config = dict(
    num_hidden_layers=24,
    hidden_size=192,
    num_attention_heads=3,
    num_key_value_heads=3,
    head_dim=64,
    intermediate_size=768,
    vocab_size=2048,
    hidden_act='tanh_gelu',
    norm='layernorm',
    norm_place='pre',
    norm_eps=1e-05,
    positions='learned',
    qk_norm=False,
    attn_scale=0.125,
    bias='all',
    tie_word_embeddings=True,
    parallel_block=False,
    init='normal',
    init_std_qkv=0.0361,
    init_std_o=0.00522,
    init_std_up=0.0361,
    init_std_down=0.00522,
    optimizer='muon_variant',
    learning_rate=0.0125,
    lr_mult_o=4.0,
    beta1=0.93,
    lr_head=0.00901,
    max_grad_norm=0.5,
    warmup_steps=200,
    schedule='wsd',
    decay_fraction=0.363,
    decay_shape='linear',
    final_lr_fraction=0.05,
    batch_tokens=131072,
    max_seq_len=1024,
    doc_mask=True,
    train_tokens=692200000,
    max_steps=5282,
    dataset='wikipedia_en',
)
MLP neurons of a small language model. Each row is named by its layer, matrix (up: input weights; down: output weights) and neuron, and shows model dimensions 80-175. Each number is 128 + 24 x the weight over its row's rms, rounded and kept within 0 to 255.
After each neuron's rows, "fires after" lists the tokens most often just before its 100 highest values on Wikipedia text that the model never trained on.

L10.up193 [151 124 114  99 105 158  91 112 151 133 110 103  67  98 143 115 139 155 131 115 122 104 153 126  78 167 143 142 109 114 104 113 158 185  89 175 134 157 126 112 120 134 163 140 149 110 141 146 108 120 111 114  92 146 149 136 160 155 150 142 146 135 110 182 118 112 136 151  93 117 126 105 147  99 121  85 134 124 137  89 104 119 119 104 123 104  98 152 107 142  80 116 146 121  98 140]
L10.down193 [134 109 141 138 127 116 174 123 101 129 117 133 131 152 148 115 134 182  59 129 134 121 136 157 142 125 112 118 165 116  81 186 115 159 151 144 133 141 161 129 128 137 157 132 117 135 185 163 102 121 110 137  98 171 123 117 111  98 151 131 124 117  87 165  70 132 159 146 160 119 124 141 106 124 147 134 102 115  90 125 134 111  98 150 173 142 130  97 150 120  83  98 147 141  83 123]
fires after: " Gr", " gr", "gr", " Bl", " Sing", " Ar"

L7.up502 [113 150 185 106 171 125 109 158 134 149 147 135 124  99 137 135 143 123 167 154 122 167 161 130 145 113 153 117 206 140 104  64 158 112 123 135 126 138 120 190 155 114  94 109 117 106 125 166 163 114  93 122 129 132 113 102 141 117 152 120 134 146 155 119 139 131 107 109 136 127 126 101 169 107 153 101 151 121 131 125 119 114  77 135 131 135 130 147 119 149 108 156 115 103 111 124]
L7.down502 [133 110 101 127 115 102 111 119 149 121 115 110  85 125 115 111 119 137 146 161 128 159 100 147  59 113 158 104 174 107 126 144 155 148 101 126 124 114 128 148 166 123 161  85 143 125 137 158 115 158 140 165 138 141 151 112 124 133 107 129 155 127 129 151 139 116 120 162 135 149 154  93 143 108 117 102 141 175 117 139 115 171 136  98 148 135  96 117 121 152 116 141 111 176  94 149]
fires after: " ", "  ", " Lou", "ajor"

L8.up240 [121 140 167 166 132 116 145  92 121  96 126 140 125 169 143 110 133 143 135 104 134 171 120 131  91 161  93 100 144  89 133 112 140 133  99 126 108 143 104  95 128  94 117 151 115 139 155 135 129 115 105 135 123 174 146 143  68 120 140  93 138 118 166 158 122 102 143 144 132  95 122  91 151 106 164 139 127 102 127 124 112 111 146 178 141 117 152  93 162 136  82 107 100 142 122 125]
L8.down240 [130 132 112 143 107 111 177 144 145 135  89 113 125 110 164 144 107 134 104 135 134 132 111 110 123 153 120 152 108 136  84 159 103 135 136 147 155 140 130  94 129 120  53 139 127 168 130 132 125 144 124 103 122 106 105 146 133 146 110 159 151 127 161 144  80 128 146 153  94 111  63 136 122 132 147 110 138 101 142  87 152 128 129 160  92 152 166 184 146 131 159 141 139 157 110 113]
fires after: "\n", "-", "|---|---|---|---", " sec"

L10.up607 [148 151 127 136 163 103 159 158  99 143 165 110 123 162 134  74 146 123  99 127 137 105 104  95 115  92 123 106 140 143 181 174  91 120 163 124 105  73 116 133 129 110  64 103 151 111 151 105 121 114 137 103 107 141 106 126 171 130 145 108 140 103 147 121 123 123 119 133 118 103 124 142 125 106 139 124 144  93 170 123 119 164 130 191 165 128 131 132 147 118 113 145 130 112 132 154]
L10.down607 [118 138 140 149 140 127 120 105 141 103 158 107 112 131 105 128 127 108 120 128 131 110  97 122 105 107 120 106 159 157 117 137 158 104 120 109 156  90  93 144 100 140 185 177 114 126 146 149 115 109 191  86 148 114 148 122 114 168  83 116 166 137 108 114 139 133 123 134 167 125 182  99 103 158 128 140 116 180  88  93 142 116 149 144 145 170 161 145  94 127 134 131 115 140 105 156]
fires after: ".", ",", " z"

L11.up523 [143 157 145  83 137 139 122 120 101 177 112 119 101 124 138 135 145 155 138 119 121 211 126 118 147 159 142 125 149 140 119  89 155 152 129 142 109 154 113 115 180 118 159 114 104 103 157 111 137 137 123 126 121 144 123 170  96 163 158 119 102 121 152 158 150  99 110 102  88 129 122 113 108  92 114 130 119 138  80 134  90 104  81 126 193 128 143 134 117 123 107 155 138 130 119 125]
L11.down523 [132 142 136 124 184 153 155 117 122 111 156 158 153 156 144 125 118 121  75 127 168 158 137 146 138 136 109 101 120  99 138  99 168 143 114 172 133 150 142 115 166 137 146 118 146  78 100 158 139 135 133 145  93 113 118 107 105 127 112 126 120 168 141 155 104 138 111 105 125 159 165 109 153  61 134 101 152  94 138 143 122 127 111 127 121 111  86  94  83 102 133  89 118 132 141 125]
fires after: "\n", " ", "eb", "  "

L3.up440 [133  82 138 135 126 146 121 154 177 122 158 154 155 108  85 126 124 158 121 137 157 147 117 194 126  93 122 106 141 121 132 114 153 123 155 106 159 108 107 108 112 126 127 120  93 159 150 152 125 133  78 145  82 136  80 141 106 121 147 139 101 122 123 128 165 140 134 193 117 146 111 130 145 146 124 108 124  86 113 158 139 138  64 114 117 160 126 135 141 115 104 140 175 164 112 110]
L3.down440 [136 141 121 171  92 124 104 164 125  89 160 137 135  95 150 120 179 138 122 116 153 139  86 116 110 106 105 145 114 110 167 106 103 107 132 113 128 150 149 128 169 133 165  90 108 141 123 111 118 136 130  67 107 151 141 132 127 124 130 174 135 145 159 146 112 133 119 152  96 147 146 123 160 158  94 119 125 144  96 117 144 128  96 127 134 100 144 117 109 113 130 159 145 105 160 161]
fires after: " Gr", "ant", " j", " dr", " N", " s"

L11.up232 [134 159 136  94 119 114  94 161 155 107 129 129 158 129 125 149 196 132  76 158 175 160 125 123 142 120 177 106 106 124 103  90 148 153 136 172 132 110 124 108 114 132 171 155 144 151 101  98 123 118 176 140  93  89 121 137 116 106 138  98 128 149 151 114 121  84 150 119 111 141 138 143 118 116 106 103 107 139 117 157 116 124  95 185 162 129 142 100  89 105 131 169 136 140 133  96]
L11.down232 [127  96 152 121 164 107 122  90 110 164 144 133 103 152  87 140 173 139  89 131 110  97 159  85 123 109 121 144 117 134 120 143 141 143 162 129 178 161 110 133 144 118 143  91 108 103 109  83 101 163 122 109 114 130 110 104 162 129 133 170  93 113 105 166 139 146 112 108 115 132 171 133 119 125 140 115 128 160 180  95 157 116 118 138 139 173 147 140 160 104 136 122 118 173 141 140]
fires after: " ", " |", "on"

L10.up169 [140 118 126 134 136 141 143 172 113 126 165 158 116 117  78  74 111 150 153 157 175 125 112 114  83 130 156  87 118 109  86 124 130 167 123 140 151  92 149 117 120 107 142 138 156 122 150 161 128 126 116 138  74 120  82 104 116 147 123  98 144 144 128 121 114 113 112 130 152 106 116 148 148 149 143 145  84 156 122 167 144 114 107 103 128 134 157 125 180 132 108 137 148  69 144 130]
L10.down169 [124 116 135 151  82 127 154 120 116 122 140 169 135 149 159 121 121 128 116 153 148 132 133 104 153 115  98 124  54 101 118 153  92 157 165 103  75  73 122 163 146 189 101 134  93 148 119  99 143 146 119  86 103 116  93 127 128 130 108 113 134 125 127 124 100 143 145 181 110 170 133 118 157 135 121 136 101  97 133 140 132 123 104 145 137 135  97 136 142 133  99  90 147 147 123 144]
fires after: " San", "and", " ac", " t", "-", "ou"

L9.up467 [ 75 123 158  95  92 159 123 144 138 126 141 160 118 125  84 109  95 145 157 112 112 186 132 134 153 130 130 134 152 109 135 121 141 140 159 104 128 125 122 145 174  87 161 132 166 157  57 119 150 114 171 130 164 146 132 137 140 166 123 133  89 160 104 101 132 134 124  97 100 181 124 123 108 137 145 143 115 117 129 113 147 130 134 143 175 105 107 118 143 113 117 140  80 110 129 120]
L9.down467 [ 96 128 154 153 107 120 119 106  89 152 129 133 119 154 111 131 171 138 130 129 113 136  99 116 146 148  92 126 123 105 120 137 108 139 124 105  90 107 104 136 132 174 129 153 118 113 113 114 120  94 151 114 143 147 125 142 137 104 155 123 112  88 104 147 138 130 132 184 117 192  94 145 141 149 105  87 166 139 154 117 114 141 173 150 103 159 123 159 151 150 110 124 121  99 123 142]
fires after: "et", "m", "eth", "eter", "k", "ot"

L17.up372 [115 152 127  77 120  81 119 105 124 184 132  99 150 140 157 130 129 134 133 142 125 125 155 137 162 137 147 113 160 124 179 132 138 135  86 172 144 139 166 108 114 149 120  98 119 128 126 137 119 138 111 133 123  83  93 128 155 138 158 117 142 153 117 148  88 127 114 146 151 112 103  99  91 126  94 105 115 139 117 141 110 166  92  84 126  97 112 153 102 110  94 106 140 107 105 118]
L17.down372 [109  85 113 129 106 127 108 105 153 131  96 101 116 131 119 145 103 130 105  76 163 102 141 106 100 156 100 115 132 102 129 137 126 119 103 172 129  81 107 102 132 152 129  97 121 138 161 116 148  97 140 137 120 106 105 147 166 150 133 161 145 142 140  97 155  92 113 125 130  85 177 113  87 155 151 150 137 151 128 122 154 135 100 126 172 174 107 162 159 128 148 105 130 101 143 119]
fires after: " |", " the", "===", " l", " ("

L10.up123 [ 99 137 143 142 160 168 136 170  99 127 131 122  92  58 165 126 155 115  85 110 132 110 130 129  97 130 126 102  99 202 167 125 157 149  96 134 132 148 152 102 125 115  83 138 109  94 171 165 136 145 126 150 113  95 110 144 109 166 163 154 127 114 142 186 125 144 136 114 143 128 136 116 142 129 158 103 115 160 125 112  86 109 145 106 129 139 102 119 121 110 125 134 135 149  87 107]
L10.down123 [ 89 149 163 131 123 136 117 125  63 135 159  97 139 162 141 164 153 124 154 161 129 144 136 113 166 132 123 152  94 122 169 116 115  96 155 123 123 133 115 117 157 116  91 159 143 139 149 153 121 140  75 116 137 107 129 152 129 131 164 108 122  80 132 167 139 156 126 143 108  89 126 135 138 121 158 120 102 124 101  96 113 108 181 120  97 126 150 124  78 143 121 128 131  95 113 115]
fires after: " s", " S", " se", " g", " j"

L9.up240 [121 156 100 149 147 110 107  70 137 184  97 109 155 162 137 145 136 133 166 133 107 163  84 143 107 157 120 114 151 120 129 108 104 122 160 122 127 134 145 158 104 146 122 154 102 151 129 137 142 121 144 121 116 140 137 134 116 125 145  88 173 155  99 112 132 134  98 117 171 111 142 139 140 123 116 158 119  91 141 147 103 130 116 121 147 122 130 115 153 156 100 176 118 121 153 171]
L9.down240 [ 73  89  80 139 119  90 127 154 128 125 124 110 144 166 145 118 146 114 148 146 156 119 105 148 112 139 112 107 123 131 146 108 146 132 118 113 159  82 121 106 123 120 107 120 141 117 119 157  91 174 157 146  84 137  96 142 118 125 161 144  82 142 126  91 138 116 146 133 183 118 104 160 147 141 120 168 119 145 129 104 113 139  92  97 170 113 144 144 114 139 107 151 132 122  98 113]
fires after: " in", " for", " In", " of", " with"

L17.up671 [133 116 147 124 145 117 139  86 128 161 138 126 119 150 123 107 131 135 137 134 139 132  96  98 107 158 108 124 130 133 164 124 154 165  83 146 135 110 161 144 132 121 131 116 158 136 105  90 117 165 135  96 161 101 127 170 158 129 147 152 107 121 124 120 104 119 144 126 113 153 136  99 154  94  89  83 126  96 110 120 136 135 106 108 135 137  99 151 102 134 151 125 110  59 126  69]
L17.down671 [146 142 144  95 127 154  94 135 176 111 154 139  80 113 125  89 124 137 153 140 137 156 136 117 152  97 123  99 177 120 122 171 107 113 125 150 122 125 133  89 154 164 142 137 107 122 140 172 172 109 115 139 128  58 148 134  99 116 147 125 137 135 123 170 122 148 164 112 152 133 100 143 138 106 134 124 133 109 168 124 117 128 127 141 149 109 128 123  97 132  95 124 147 119 139 144]
fires after: " |", " /", " (", "|", "–", "-"

L8.up212 [150 138 119 119 145 110 163 156 159 114  98 115 121  81 157 134 124 153 125 138 132 137 105 149 140 137 109 169 118 125 140  55 140 155 120 141 142 151 147 138 181 127 141 139 132 157 114 130  93 154 123 133 111 160  83 117 153 179 125  95 139 119 138 180 141 125 146 131 116 142 117 173 139 157 116 122 109 146 107 123 118 139 134 163 159 131 155 143 179 139 114  88  87 109 144 125]
L8.down212 [146 152 168 134  98 109 113 109 149 148 148 153 139 128  93 118 152 145  93 112 114 138 104 143 135 162 168  92 131  62 117  99  91 153 124 112 123 120 126  75 136  78  78 170 138 130  92 164 140 137 123 142 164 115 120 129 135 141 116 126 142 146 102  77 153 163 122 177 162 146 108 184 156 147 125 114 118 104 142 132 107  93 140 159 130 118  97 133 138 131 104 117 160 148 104 121]
fires after: " w", "em", " m", " W", "m", "ap"

L8.up243 [136 124 121 139 122 142  98  98 163  91 149 177 138 107 121 121 101 109 150 126  94 159 123 114 114 138  93 119  79 110  99 115 145 134 115 102 127 179 126  97 157 172 163 157 127 160 169  87 144 110 158 154 132 112 113 151 148 111 169  88 137 157 120 136 132 171 107 107 115 135 115 124 148 131 101 111 132 125 122 131  89 126 127 149 143 100 117 175  91 152 141 169  99 139 103 108]
L8.down243 [133 141 173 110 147 110 131 129 154 135 102 115 116 160 109 102 117 120 119  93 166 122 116 144  97 172 133 150 151 180 147 113 125 121 166 147 142 172  84  98 128 116  96 135 135  91 109 128 159 147 140 149 127 140 112 120  71 105 101  82 103 127 127 173 140 151  77 129 132 130  78 165 159 159  94 132 115  95 137 146 133 108 167 118 112 125 146 126 158 120  91 111 153  89 142 111]
fires after: " con", " part", " organ", "ons", " ad", "ol"

L11.up434 [127 137  93  73  56 129 131 159 140 149 142  85 111 129 148 182 106  90 174 104 141  84  90 145 126 116 113 126 137 108 124 115 128 121 141 149 139 135  89 122 139 141 120 136 193 101 114 124 140 147 143 136 123 135 155 114 124 133 152  87 118 120 156 153  89 152  65 127  96 175  86 174 128 151 137 147 121 149 157 116 121 119 103 120  98 121 167 118 130 129 142 141 144  85 142 153]
L11.down434 [153 173 132 111 148 122 133 110 103 143 116  89 127 153 112 150  93 138 131 105 117 102 148 139 166 112 162  97 149 120 114 154 120  92 115 140 137 124 107  74 165 150 165 157  93 137 118 103 112 118 106 103 137 113 122 165 137 147 157 116 108 121 164 121 129 129 134 158 138  97 137 116 122 125 106 153 125 163  86 100 136 145 157 116 141 136  96 135 134  93 148  97 106 126 126  97]
fires after: " f", " F", " B", " b", "f"

L9.up605 [132 105 146 109 111 107 160 101  96 135 143 141 160 176  87 135  90 138 141 118 130 141 116 148 135 130  96 102 113 126 110  96 119 127 101 119 122 117 128 131 153 116 110 169 175 116  84 121 146  93 134 117 123 126 151 136 120 164  98 104 120 141 100 148 153 101 147 133 151 140 150 155  96 127 124 119 115 129 127 122 175 134 120 165 143 127  81 107 146  95 145 112  97 120 143 107]
L9.down605 [102 102 104 130 117 172  80 142 124 107 122 149  86 102 136 130 147 161 105 159 134  76 101 120 160 124 142 127 128 122 107 119 110 113 171 161 128 100 118 129 131 132 108 118 133 113 111 120  95 127 138  94 138 133 140  99 169 119 154 151 134 144 115 160 151 105 110 117 174 115  99 109 115 130 143 172 121 168 129 153 132 121 138 139 132 140 114 154  72 188 101 154 103 107  86  76]
fires after: "op", "un", "ear", "ot", "av", "et"

L9.up391 [ 98 162 145 123 154 157 122 152 159 128 172 128 118 112 159 116 107 112 171 130  99 163 111 147 120 126  98 149 199 139 135 108 142 115  88 123 106 137 108 126 104 137 138 151 136 118 151 130 149 124 158 126 121 142  96 138 108  76 117 100 110 146 141 151 152 115 113  89 113 146 176 140 104 120 112 101 133 127 120 144 131 119 115 135 182 158  95  85 125 149 171 153 107  97 137 160]
L9.down391 [102 148 112  85 140 122 140 132 143 101 133  88  84 139 146 134 141 133 131 121 162 167 154 127 141 130 161 118 138 107 154 121  95 102  81 123 141 131 126 132 178  94 133 162 112 146 155 128 128 114 137 137 147  91 107 120 138 131 112 118 125 120 144 155 114  91 114 151 135 136 143 124 113  73 115 129 114 129 106 168 140 129 104 105 149 147 100 124 151  97 138 142  96 129  58 123]
fires after: " ", "\n"

L10.up728 [ 86 156 150 107 155 133 145  76 103 121 118 106 110 123  85 132 133 135 123 145 145 132 136 112  84 136 172  62 102 157 130 126 123 125  97 124 137 143 180 153 152 104 131 137 108 128 103 169 154 125 139 122 123 136 104 102  90 158 157  96 135 114  98 117 132 150 123 139 140 104 156 133 120 152 145  97 119 113 137 107 158 150 109 126 132  98 146 119 111 136  98 102 138  81 103 107]
L10.down728 [162 113 111 113  92 121 115  84 145 181  92 129 157 147 109 162 125 132  80  97 136  95 195 122  93 181 100 138 147 129  91  98 133 114 141 148 115 132 119 139 109 161 118 138 104  88 123 112 136  99 144 128 121 102 125 138 130 139 123 139 148 164 148 111 120 174  82 142 133 140  74 146 141 145 161 184 112 149 109 165 131 113 139 167 114 137 128 128 120 181 135  93 131 132 188 132]
fires after: "ou", "or", "er", "ar", " San", " R"

L9.up170 [121 180 111  86 126 137 120  77 138 146 124 144 136 109 161 129 132 148 141 108  94 140  91  98 139 160 173 131 146 107 166 133 105 132 127 128 137 130 165 123 155 168 128 164  84  84 171 127 126  60 154 121 142 101 137 135 157 143 126 145 129 157 126 154 122 128 108 118 170 123 143 139 124 168 117 136 122 121 119 159  99 109 101  72 125 152 135 102 121 130 146 136 114  70 162  73]
L9.down170 [171 145 107 162 109 189 136 130 145  98 115  86 113 122 142 151 156 143 158 117 116 124 119 107  94 110 137 135 120 107 154 132 135 135 143 115 180 101 114 114 148 146 156 132 104 159  53 106 149 160 114 152 154  75 123 109 137 106 119 128 133 133 136 127 144 166  95 139 124 101 129 129 138 101 131 145 191 139 119 117 118 119 113 120 124 125 144 120 157 109 137  89 118 108 124 147]
fires after: " of", " in", "ing", " from", " to", " for"

L7.up415 [151 129  95  91 208 159 167 123 113 158 136 129 105 128 114  81 106 120 121 117 119 154 132  96 114 111 129 115 114 111 139 152 142 124 122 159 138 147 157 131 117 151 112 114 136  92 129 144 107 122  95 110  96 127 109  86 124 159 145 116 130 132 136 140 142 129 118 101 133 102 124 139 110 109 128 127 102 148 138  95 119 110 159 164 138  95 130  89 135 136 154 144 106  88  98 184]
L7.down415 [138 135 146  92 102 118 133 157 143 150 162 124 132 190 143 133 137 122  96  96 109 123 118  98 128 102 148 146 131 109  89 111 139 127 121 103 131 123  90 148 114 141 123 162 141  97 132 114  74 125 115 114 124 124 116 121 131 130 171  80 140 140 142 141 159 128 141 124 129  72 159 112 100 106 137 126 105 137 129 150 130 130 194 107 149 156 142 111 106 162 126 114 148 154 111 127]
fires after: ".", " s", " bl", " w", " r", ","

L10.up173 [106 141 187 116 140 128 156 132 146 111 206 116  98 102  99 169 129 104 110 148 117 100 128 139 135  92 124 125 126 113 100 143 164 133 126  98 156 169 138  84 101  62 120 149 134 130 119 164 118 135 187 115 108  82 137 122 126 137 164 146  93 110 122 119 107 140 151 120 113 141 135 143 143 115 143 119 118 147 122 162 127 121 111 162 112  93 145 149  98 146 128 154 127 118 122 112]
L10.down173 [ 69 147  74 170 144 106  91  72  89 136 132 117 183 162 127 138 174  86 135 158 131  87 124 126 159 110 113 122 161 121 106 131 136 152 123 115 167 104 136 142 136 133 128 116 108 148  91 104 120 152 133  82 149  84 104  68 133 114 126  94 169 136 149 113 131  68 114 110 139 114 137 157 113 119 131 127 152 111 163 124 110 121 117 138 145 175 139 119 154 159 170  98 127 125 116 139]
fires after: " r", " R", " ", "qu", "on", " ev"

L8.up113 [ 99 124 107 141 113 150 117 137 130 128 101  86  85 141 155 137 147 120 193 137 137  99 167 147 159 187 202 131 128 111 127 130 172 142 162 113 119 175 139  75 168 126 118 112 161 140 128 130  97 120 143 116 144 116 109 111 168 126 171 112  94 154 108 137 160 149 140 153 114 128 128 145 108 111  94 143 165 126 114 116 138 105 147 111 136 124 108 138 170 135  77  93  74 112  85 119]
L8.down113 [162 146 131 119 125  94 111 100 135 138 133 128 111  90 145 169 143 126 113 107 128 118 131 125 156 114 120 154 146 103 174 113 159 125 101 103 160 137 162 121  99 104 170 138 129 114 104 147 165 157 117 112  79 172 131 120 155 137 107 172  74 145 128  87  80 138 104 143 132 144 137 139 145 124 109 179 108 134 135  91 129  82 192 170 128 149 157 141 143 113  91 147 149 129 142 117]
fires after: " the", " w", " gr", " Bl", " Gr", "w"

L15.up756 [111 104 131 146 153 183 116 164  97 119 134 110 144  80 143 141 110 100  98 137 110 134 102 138 105 143 140 105 136 130 148 127 171 168 118 133 155 116 112 145 140 117 101  96 146 102 156 125  97 169 115 127 135 145 144  81 125 147 181  78 133 107 107 138 125 113 146 117 132 149 122 146 144 170 108 140 115 152 105 111 101 132 123 166 148 125 128 148  99 135 134 107 120 130 148 168]
L15.down756 [149 140 154 109 122  64 126  72 113 135 123 145 138 151 149 139 132 100 116 121 145 109 134 130  94 135 115 121 136 136 135 134 174 110 118 109 103 132 171  91 177 159 123 148 127 106  99 137  86  99 136 138 127 124 108 125 159  96 125 110  96 111 156 187 127 102 164 166 147 147 116 125  93 145 104 165 153  70 192 141  81 134 165 110  98 141 147  79 117 125 155  91 111 109 121 126]
fires after: " c", " S", " W", " s", " w", " I"

L9.up586 [129 119 153 111 114 165 157 147 129 168 154 154 134 108 143 145 124 148 124 135 158  86  97 132 104 114 105 121  84 120 138 113 109 153 130 120 141 151  90 117 113 118  98 190  92 140 148 136 109 122 101 137  73 167 164 149 104 106 118 145 113 156 120 155 157  74 131 133 120 144 125 124  90 114 163 123 134  98  99 159 117  88 123 120 123 146 143 126 173 113 116 102 100 111 100  94]
L9.down586 [136 118  99 119 149 155 129 130 148 132 112 125  64 116 125 103  89 122 107 153 116 128 118 122  99 134 140  87  78  66 166 134 172 124 174 139 161 125 148 163 103 133 102 142 111  94 146 135 161 160 144 173 153 141 161 128 103 166 101 148 159 100 124 145 115 127 131 129 135 133 110 112 117 139 115 110 127 128 105 122 100 125 150 126 133 127 106 165 179 130 133 129  94 111  61 124]
fires after: "s", "\n", "|---|---|---|---", "us", " res", "ass"

L9.up377 [114 113 122 102  93  96 123 133 163 146 116 115 158 124 111 144 127  95 102 119 167 139  94 113 100 120 116 139 111  80  98 151 145  88 166 133 118 163 123 116 133 153 156 123 155 109  83 117 135  78 121 139 140 142 127 112 109 153 125  86 140 162 137 149 144 146 160 130 136 175 131 138 134 103 178 144 103 149 130 124 126 131 104 148 171 146 120 115 146 161 141 101  83 107 144 138]
L9.down377 [155 137 146 119 127 157  67 137 113 147 125 112 145 119 136 129 113 138 139 125 101 144 160 119  98 136  97 132 126 158 137 130 183  74 124 146 161 106 146 100 128 101 102 117 134 105  86 111 146 161 116 132 119 116 137 141  91 112  96  89  96 134 155 120 141 118 148  96  96 107 151 129 149  96 159 165 159 137 135 150 160  71 163 125 167 104 136 169 167  98 123 151 141 138  87 101]
fires after: "-", " f", " ", " (", "/", " F"

L10.up423 [113 127  89 121 170 142 148 148 120 111  95 140 154  97 107  87 124  99  96  99 152 111 111 159 148 125 103 134 152 145 102 120 136 126 111 142  83 134 143 164 119 128 149  92  99  93  96 141  94 110 157 163 166 157 142 160 123 146 111 132 115 128 149 139 107 131 121 116 139 168 158 144 142 154  89 134 122 112 100 141  73 100 142 141 118 119 135 122 178 142 109 128 114 156 132 131]
L10.down423 [105 109 202 122 113 121 126 146 127 106 107 139 116 139 142 147 130 189 165 130 117 126 106  73 108 126 140 133 137 136 103 133 151  79 174 117  79 131 142 173 119  95 153 125 135  84 122 117 107 147 133 112 120 106  94 118 109  89 131 122 108 119 146 150 134 153 145 138 132 173 138 110 106 139 140  83 112 121 145  77 101 158 124 105 149 118 155 117 159 130 159 112 142 125 126  98]
fires after: "eb", " v", "v", " gu", " cap", " def"

L8.up47 [ 94 125 158 114 129  99 148 144 125 113 117 109 133 115 145 133 117 138 162 140 127  90 138 123 146 118 137 107  99 108 149  81 169 126 146 124 123 188 111 124 132 112 107 150 156 126 107 156  71 139 139 159 127 141 178 121 147 136 119 113 126 123 109 158 108 140 151 151 141  97 114 118 146 102 161 142  81 125 139 150 111 127 130 135 107 119 106 150 141 137 197 106 121 110  87 103]
L8.down47 [143 134 146 169  99 118  94 114 118 161 148 116 110 153 105 121 147 116 138 149 103 161 167 183 174 152 120  99 150  89 106  92 108 138 127 131 136 163 112  97  97  85 109 101 141 122 104 125 135 164  80 120 169 126 115 108 152 119 103 169 141 154  88 125  72 149 151 132 145 127 115 130 148 107  85 124 152 128 148 131 155 117 173  86 100 130 139  90 141  92 122 101  98 103 150 129]
fires after: " r", " s", " R", " S", "R", " Tr"

L7.up404 [111 126 157 122  94 145 116 151 110 137  87 129 117 116 152 125 137 101 166 101 122 145  88 133 136 137  69 177 186 140 130 127 143 171 139 142  98 131 125  90 140 139 115 128 129 148 120 123 118 114  77 110  61  90  73 114 113 110 121 144 125 135 139 123 155 157 125 176 143 147 128 117 108 114 148  87 151 142 133 138 136 113 133 131 133 157  94  88 134 161 110 131 128 150 143 127]
L7.down404 [175 147 133 142 127 105 115 140 147 168 153  84 119 118 132 147 128 138 123 139 100 156 130 142 132 157 197 108 170 111 157 135 148 118 162 112 126 143 158 128  73 117 118 121 105 103  91 134 148  95 152 132 120 118 172 120 128 146 146  88 123 106 137 135 104 102 116  69 154 167 124 144 118 117  75 140 145  85 114 135  91 120 136 168 150 113 179 136 111 129 147 161 106 108  80  80]
fires after: "\n", "\n\n", " ", " —"

L7.up230 [130 117 146 124  74 128 171 123 150 128 128 111 103 173 116 122 145 193 138 145  97 141 146 152 130 130  96 142 138 112 144 139 132 135 118 174 117  82 118 143 141 109 140 159 162 153  84 142 132 127 165  92 142  92 154 114 146 143 143 135 123  56 104  93 136 142 106 136 135 123 146 113 132 136 131 125  87 103 148 120  91 138 109 152 114 152 151 149 155 115 115  84 164 113 100 150]
L7.down230 [ 97 142 110 159 120 120 115  57 124 169 146 140 116 118 151 115 116 139 130 137  89 144 132 149 143 135 143 117 130  78 162 129 134 134 125 112 162  78 121 130 128 139  97  99 152 123 133 158 152 104 105  95 135 158 124 142 123 127 120 148 153 110 132 142  95 132 104 176 137  65 110 160 103 110 196 134 126 110 163 129 133  94 131 160 135 151 125 111 159 145 168 131 140 113 112  66]
fires after: " m", " sp", " p", " to", " b", " In"

L9.up715 [ 75 134 124 105 141 142 141  97 142 145 108 102 149 130 160 125 122  77  85 165 151 121  77 123 160 147 138 167 136 132 153 131 104 151 163  98 105 122 115 153 142 156 148 151  83 150 167 127 143  97 147 139 122 121  90 148 151 131 111  62 126 137 155 162 142 151 107 125 183 127  84 140  95  95 136 158 116 123 122  84 151 145  91 137 139 123 133 148 127 140 131 135 111 120  99  98]
L9.down715 [112 144 119  90  87 114 129 103 104 145 146  83 111 137 149 135 168 142 126 152 153 112 162 119 124 116 136  94 101 141 133 126 119 141 130 127 155  92 106 116 105 118 162 138 140 121  84 144 151  92 123 117  93 136 132  90  73 124 126 160 157 132 135 161 119 119 121 162 140  66  96 173 157 119 140 186 143 126 111 127 109 120  97 158 188 102  84 144  90 108 109 127 146 125 186 121]
fires after: " w", ",", " (", " so", " of", " in"

L7.up151 [155 138 139 126  93 153  93 122 134 156 144 103 126 104 121 128 164 129 126 124  91 177 166 138  56 160 130  98 112 106 143 124 163 135 122 131 121  90 113  95 158 133 156 122 162 145 142 164 115 158  94 144  84  77 118  77 129 129 131 105 131 131 159 138  99 148 131  95 142  97 118 123 126  97  99 148 148 144 150 159  99  75 144 128 101 172 138 107 135 127 129 162 136  99  79 118]
L7.down151 [122 119  97 110 154 108 158 143 128 107 113 174 130 107 133 135 114 138 129 109  95 100  99  75 153  96 103 129 135 128 123 121 133 147 127 103 126 100 165 172 117 136 135 119  97 170 111 155 128 157 119 116 122  90 119 188 149 148 122 162 138 125 182 135 100 110 127 118 123 105 158 111 141 169 118 103 162  85 144 155 115 114 118 158 144 145  90 153 127 163 131 112 111 172 160 124]
fires after: " in", " ac", " cont", " cl", " ad", " general"